Part of a small language model's weights: tied embeddings.
MLP neurons of a small language model. Each row is named by its layer, matrix (gate and up: input weights; down: output weights) and neuron, and shows model dimensions 32-127. Each number is 128 + 24 x the weight over its row's rms, rounded and kept within 0 to 255. A neuron's up and down rows have the sign that makes its largest values positive.
After each neuron's rows, "fires on" lists the tokens most often at its 100 highest values on Wikipedia text that the model never trained on. A number after a token or word is its count.

L12.gate217 [ 99 119 148 111 170 155 136 107 108 149  93  97 129  99 139 177 117 159 136 128 132 135 145 171 123 124  66  89 104 154 164 135 110  60 141 138 145 140 146 135 162  90 139 122 137 155 169 150 133 156 180  90 117 122  97 107 139  97 119 133  81 135 115 108 133 128 100 113 143 133  90 138  90 108 123 126 135 141 124  82 144 134 109 149 100 104 111 116 146 147 122 140 141 124 152 139]
L12.up217 [108  96 150  79 173 141 120 143  84 154 130  62 129 155 135  98 123 137 107 165 102 111 103 141 118 122 112 121 125 114 141 170  97 108 145 114  93 137  99 160 127 111 116 117 171 130 141 127 111 123 173 145 144 106 135 116  95  89 127 117 122 157 102 159 151 145 114 163 143 146 130 119 127 149 133  93 123 148 132 114 154 114 136 115 116 107 134 126  92 121 100 175  99 141 140 125]
L12.down217 [135 136 107 129 120 115 131 108  96 154 130 151 135  50  72 133 143 134 123 127 128 102 122 113 131  89 127 134 101 144 170 148 115 109 165  89 121  97 117 106 109 110 136 102 109 147 108 112 124 146 135  72  98 139 116 132 153 146 124 140 176 155 128  86 124 139 117  85 130 169 165 133 152 154 178 129 124 106 174 140 104  81 165 127 129 130 127 164 115 114 138 131  93 141 140  84]
fires on: "ary" 30, "ober" 21, "ly" 19, "ust" 12, "ember" 8, " May" 4

L9.gate186 [138  93 122 121 158 117 118  94 188 126 143 124 114 107 139 170 155 138 157 123 139 126  94 121 135  89 114 148 130 149  80 147 153 126 102 140 160 117 198 137 174  93 142 144  70 159 108 123 104 134 119  92 127 139 131 109 144 130 140  97 152 148 119 160 122 142 141 117 158 108 134 159 104 133 122 162 110 128 138  84 161 114 116 182 134 125 128  97 135 119 119 122 101 122 129 111]
L9.up186 [134 137 125 144 141 110 119 155 128 131 139 110 175 147  93  97 126 133 130 178 114 136 172 102 123 107  83 123 151 131  99 130 109 110 167 129  90 155  74 125 127 134 112 130 188  93 127 112 138 134 131 142  97 147 154 147 166 125 105 138 127 130 145 123  86 134  94 100 144 101  99 147 144 105  88 112 163 143  93  95 105 119 160 107 112 128 141  89 114 164 154 122 158 125 109 122]
L9.down186 [103 114 127 115 104 124 124 112 135 139 159 127 115 134 120 132 106 135 143 155 146 144  82 137 133 114 165 101 124 135 177 109 184 137 105  89 108 133 191 119 140 160  81 117 172 128 115 106 142 139 122 155 133 121 156 143 115  87 120 131 157 172  52 171 103 104  94 164 142 130 102 121 123 111 110 158 145 120 145 139 123 130 153 106 138 146 182 128 118 107 121 157 134 135 137 123]
fires on: "." 71, "re" 21

L19.gate326 [173 152 110 127 171 171 118 122 166  99 116 131 128 104 108 133 129 152 166 122 140 123 134 172 131 106 137 142 155 113 144 123 137 143  94 113 142  79 145 131 141 128 173  99 149 112 155 100 103 105 110 169 179  52 119 152 117 105 130 154 116 132  94  88 132 131 132 116 151 138 176 111 161 127 143 118 123 103 149 104  88 144 129 124  86 118 156 129 130 126  97 127 156  91 145 161]
L19.up326 [143 120 118  95 156 156 136 121 148 128 109 129 146 147 169 140 102 160 114 101 152 117 136 146 119 124 130 168  99 161 147 137 146 121 178  86 121 135 142 157 131 137 108 105 156 158 165 130  68 117  93 163 126 142 118 143 100 150 160  96 165 166 158 110 146 130 165 131  88 145 120  93  97 148 125 140 146 131 135 131 119 106 159 105  98 118 101 120 148 104 166 137 140 148  99 119]
L19.down326 [118 131 169 109 122  93 133 136 126 114  48 140 121  85 138 109 145 141 100 148 143  73 151  66 109 142 137 109 133 107  99 105 116  83 129 144 115 141 145 122 131 152 120 141 132 144 142 159 127  98 151 145 131 156  78 108 139 146  83 115 129 104 119 171 122 157 108 142 133 161  97 165 120  96 165 139 105 103 134 145 125 139  83 148 130 113  88 139 127 139 144 124 137 165 140 146]
fires on: "c" 37, "g" 23, "ri" 13, "v" 9, "d" 6, "G" 4

L13.gate396 [137 125 129 104 149 150 123 112 105 113  73 122 125 121 132 137 152 161 133 104 162 143 149 195  96 117 125 144 157 113  97 119 150 134 167  94 115 123 164 113 166 132 128 100 125 120 191 103 153 105 191 149 140  67 111 113 140 115 125  90 151 146 101 126 113 130 161 155 147 119 142  76 112 113 113 152 116  98  73 128 154 123 170  96 135 117 138  95 128 130 140 123 142 145 133 127]
L13.up396 [128 106 118 127 164 141 112 157 109 139 115  91 170 149  96 120 127 146 140 155 142 130 126 128 127 135 112 149 115 153 114 147 120 106 106 170  99 107 127 134  92 152 143  93 176  74 161 112 115 112 119 158 127 124  93  98 126 142 171 144 159 166 124  96 148 135 143 127 145 123 152 108 135 147 150 125 117 121 119 115 149 138 107  99 143 132 109  85  98 147  97 145  78 141 115  91]
L13.down396 [166 103 118 110 126 122 129 117 123  96 126 157 152 144 132 135 135 170 139 150 120  80 120  62 131 134 102 102 120  66 141 142 130  71  86 136 111  94 120  95 119 175 111 160 118 150 102 127 114 139 125 141 113 136  96 133 105  92 137 168 125 115 122  94 125 123 139 187 104 125 128  93  68 149 135 179 149 177  99 136 113 163 120 154 133 139  95 126 118  90 159 158 107 141 103 108]
fires on: "ct" 44, "p" 19, "c" 16, "t" 9, "v" 6, "y" 4

L12.gate438 [ 94  74 132 129 171 122 122 139 113 167 111 107 121 137 128 170 117 135 141 175 139 104 143 135 130 114  88  96 148 114 156 129 124 128 117 140 136 112 122 114 132  97 176 147 131 147 108 122 125 134 195 106 143  82 127 104 155 107 120 129 116 124 107 123 155 154 113 124 136 119 182 111 121 123 121  80 130 182 114 115 106 118 129 135 102 147 116 125 146 142 110 143 118 133 148  94]
L12.up438 [103 104 140  98 165 118 144 160 143 168  98 111  95 140 142 151 130 130 135 178 118  95 121 162 138 143 113 113 126  95 141 118 101  96 125 107 142  96 124 131 105 114 155 109 154 145  83 138 128 113 169  95 163 113 112 118 127 167  92 124 144 140 132 149 152 133 101 132 121 139 159 113 136 101 128  85 103 184 146 113 146  95 107 114 111 119 111 131 161 154 124 147 110 124 128 123]
L12.down438 [117 110 100 139 124 147 144 117 119 127 148 130 117 134  72  95 139 122  98 122 145 138 136 100 155 113 134  83 103 141 116 175 101 119 183 106 159 113 105 150 138 135 165 123 111 146 123 108 136 144 155 120 117 129 135 172 150 121 137 129 174 128 102  69 148 116 113  81 142 151 150 118 117 178 152 139 121 128 147 110  95 100 134 112 170 114 119 145  95 136 121  97 122 126 147 120]
fires on: "il" 53, "e" 14, "ember" 14, "ust" 12, "ober" 6

L19.gate261 [140 169 144 124  97 138 112 118 133 140 120  84 127 154 132 135 109 166 148 116 160 122 113 126 115 103 122 112 136 121 150 119 175 139 138  79 121 126 149 106 138 135 114 124 144 130 156  91 158 115 180 106 141  78 123  97 120  93 101 136 143 115 121 148 126 148 181 151 160 135  99 100 106 121  98 134 108 140  86 113  89  99 142 133 136 121 157 173 108 132 111 152 166 124 104 112]
L19.up261 [109 109 122 160 125 159 177 107 133 155  80 112 123 124 126  94 156 103 133 135 117 129 139 123 110 112 120 107 148 164 114 121  97 128 158  86 118 149 129 111 132 158 161 112 172 117 156 188  87 123 138 113 140 128 102 109 122 126 153 149 158 103 135 153 101 102 135 142  91 140 127 121 131 126 165 134 142 166 154 126 105  81 109  98 113 131 151 133 169 101 107 147  95 160  93 105]
L19.down261 [133 131 131 124 133 114 144 148 103 134  93 166 147 139 152 148 152 131 149 157 133 141 112 106 170 139 155 140 161 130 128 130 117 141 149 120 145 123 128  95  87 138 163 169 113 105 132 154 134 135 133 114 146 157  90 107 131 113 116 110 127  93 164 112 128  59 124 116 124 124  75 159 127  98 154 131 117 126 126 149  94 157  92 137 118 102  91 121 121 158 146 148 136 169 137 127]
fires on: "c" 55, "em" 14, "ab" 9, "v" 5, "enc" 4

L7.gate116 [113 107 153  83 125  90 135 135 151 131 153 112 123 118 113 158  88 133 164 123 169 121 150 135 140 112 138 114 115 132 155 129 119  76 121 114 144 123 112 136 145  77 166  94 135 161 126 107 137 111 152 121 137  87  86 131 145 122 136 118 151 123 126 111 136 127 100  95 138  92 135 103 132 130 109 104 134 141 135 135 150 119 113 155  95 124 112 118 133 179  98  91 108 120 155 110]
L7.up116 [ 98  92 162 104 151 158 146 113 153 155 111 100  97 130 111 125 101 153 116 131 157 173 135 164 120 132 114 113 110 100 159 138 110 125 159 105 110 110 118 133 153 154 118  99 136 158 133  70 131 143 131 133 114  52 124 133 161  63 112 106 164 139 119 133 152 129 133 131 136 125 136 131 114  94  81 105 122 126 119 100 173 112  92 131 142  87 114 114  97 153  94  99 155 139 121 128]
L7.down116 [111 118 111 150 112 109 117 104 160  89 133 131 143  63 116 125 138 132 125 125 111 131  98 110 171 153 100 127 126 133 156 137 159 115 123 122 170 145 152 132 114  96 166 105 103 132 102 136 154 125 115 142 100 153 184 128  93 144 199 150 147 158 130  89 152 123 118 112 133 121 143 108 109 139 153 113 108 140 168 104 109 151 152 115 170 132 107 145 139  65 138 100 104 144 117 143]
fires on: "ident" 27, "ber" 27, "ember" 23, "ober" 15, "ount" 5

L9.gate17 [154 100  97 138 148 127  63 109 144 116  97 131 131 140 117 149 155 131 145 153 132 141 120 116 132 106 124 122 139 135 103 106 148 138  77  94 112 100 143 115 151 107 108 179 124 130 163 121 133 135 121 176 130 133 154 127 126 103 104 125 103 132 124 135 104 136 168 109 155 111 105 103 130 125 113 107 133 124  96  71 147 137 131 119 131 166 137 148 136 147 155 120 101 119 127 118]
L9.up17 [130 105 108 106 165 130  86 134 131  85 126 133 139 135  85 125 150 128 150 154 102 131 160  94 103 145 113 114 137 125 108 104 155 136 111 111 138 136 124 148 150 123 113 181 121 122 127 121 126 157  96 161 119 142 147 120 134 147 140 133  66 121 158 142  94 144 138  86 154  83 108 146 160 141 157 119 161 142 110  94 125 137 172 105 158 139 163  98 156 146 150 162 143 117 133 160]
L9.down17 [ 89  84 151 116 109 118 127 127 125 108 119 159 113 122  96 183 111 143 139 160 150 150 123 127 126 115 123  96  81 186 143 105 130 136 150 129  97 165 146 111 166 110 108 106 135 151  90 171 130 122 159 135 129 127 136 130 146 162  68  96 107 125 114 198 115 119 101 143 163 124  84 122  82 116 156 130 104 127 154  80 117 150 109 139 110 151 126 136 103 116 115 119 120 138 137 157]
fires on: "." 78, "s." 16, "es." 6

L11.gate160 [153 104  87 159 154 103  96 118 129 107 137 107 111 143  88 115 120 132 174 144 149 149 134 109 148  89 156 134 147  76  84 115 113 171 116 115 140 105 186  88 129  93 177 149 117 127 115 117 109 111 109 182 143 131 101 145 156 122 130 132 119 108 120 141 114 148 127  78 137 102 114 122 136 122 125 112 136 146 102 111 101 165 109 139  99 130 124 122 160 125 113 119 119 110 106 121]
L11.up160 [110  81  73 183 175 150 110 126 141  98 125 156 137 116 126 110 129 130 148 147 157 142 135  83 119  99 151 114 181 109 111 117 131 188 111 146 143 148 150 123 139  75 167 124 122 115 136 101 132 103 113 140 120 147  56 118 144 145 135 111 178 126 147 144 105 173 150  91 141 124 112 121 150 111 123 120 126 117 162 116 121 122 101 135 132 118  77 102 151 127 116 132  85  85 124 119]
L11.down160 [114 108 113  79 173 111 133 105 165 126 140 144  88 174 128 142 102 120 139 105 122 127 122  53 145 109 144 130  99 129 154  87 100 117 164 168 154 140 183  74 121 148 129 101 138 157  91 153 133 145 121 121 101 169 168  96 122  83 145  67 130 155 143 133 126 140  98 147 104 142 117 174 143 120 136 138 118 128 138 122 141 155 108 146 113 110 153 167 118 119 138 154 124 118 144 161]
fires on: "over" 15, "ing" 14, "own" 7, "ation" 7, "ount" 6, " " 6

L3.gate252 [157 168 112 154 155 105  89 119 119 115 127 154 105 142 139 164 126 186 154 111 192  82 151 143 122 100  72 149 159 130 113 141  98 140 104 110 112 132 187 110 128  81 116 135 133 134 121  96 144 127 106 145 147 151 111 124 148 115 153 141 128 136 146 135  94 132 113 134 155  79 149 162 114 172 135 121 172 132 104 125 103 125 124 137  81 143 124 153 132 111 105 120 121  75 132 115]
L3.up252 [177 120  84  87 132 122 150 122 148  79 121 161 138 164 128 126 104  92 178 113 105 136 147  90 129 126 146 111 137 129 144 140 105 181 146 112 164 125  90 116 128  65 125 131 126 126 134  99 138 118 119 120  87 134 149 129 159  90 146 134 179 160 126 105 114 118 146 119 141 176 131 145 144 122 100 133 102 116 132 169 131 108 134 144 120 164 114 113 155 145 111 107 109 137 105  82]
L3.down252 [139  99 163 107 107 167 137 102 123 129 143 138 170 115 149 111 130 117 112 114  94 149 134  74 126 141 112 102 121  98  84 139 146  86 150  94 130 139 114 100 120 165 100 108 170  90 104 105 103 145 129 108 115 143 111 122 156 109 165 118 118 141 117 154 125 149 135 130 119 116 121 160 127  66 120 187 148 148 125 128 135 136 144 146 111 101 112 153 150 140 149 130 147 163 140 169]
fires on: "ation" 84, "%" 13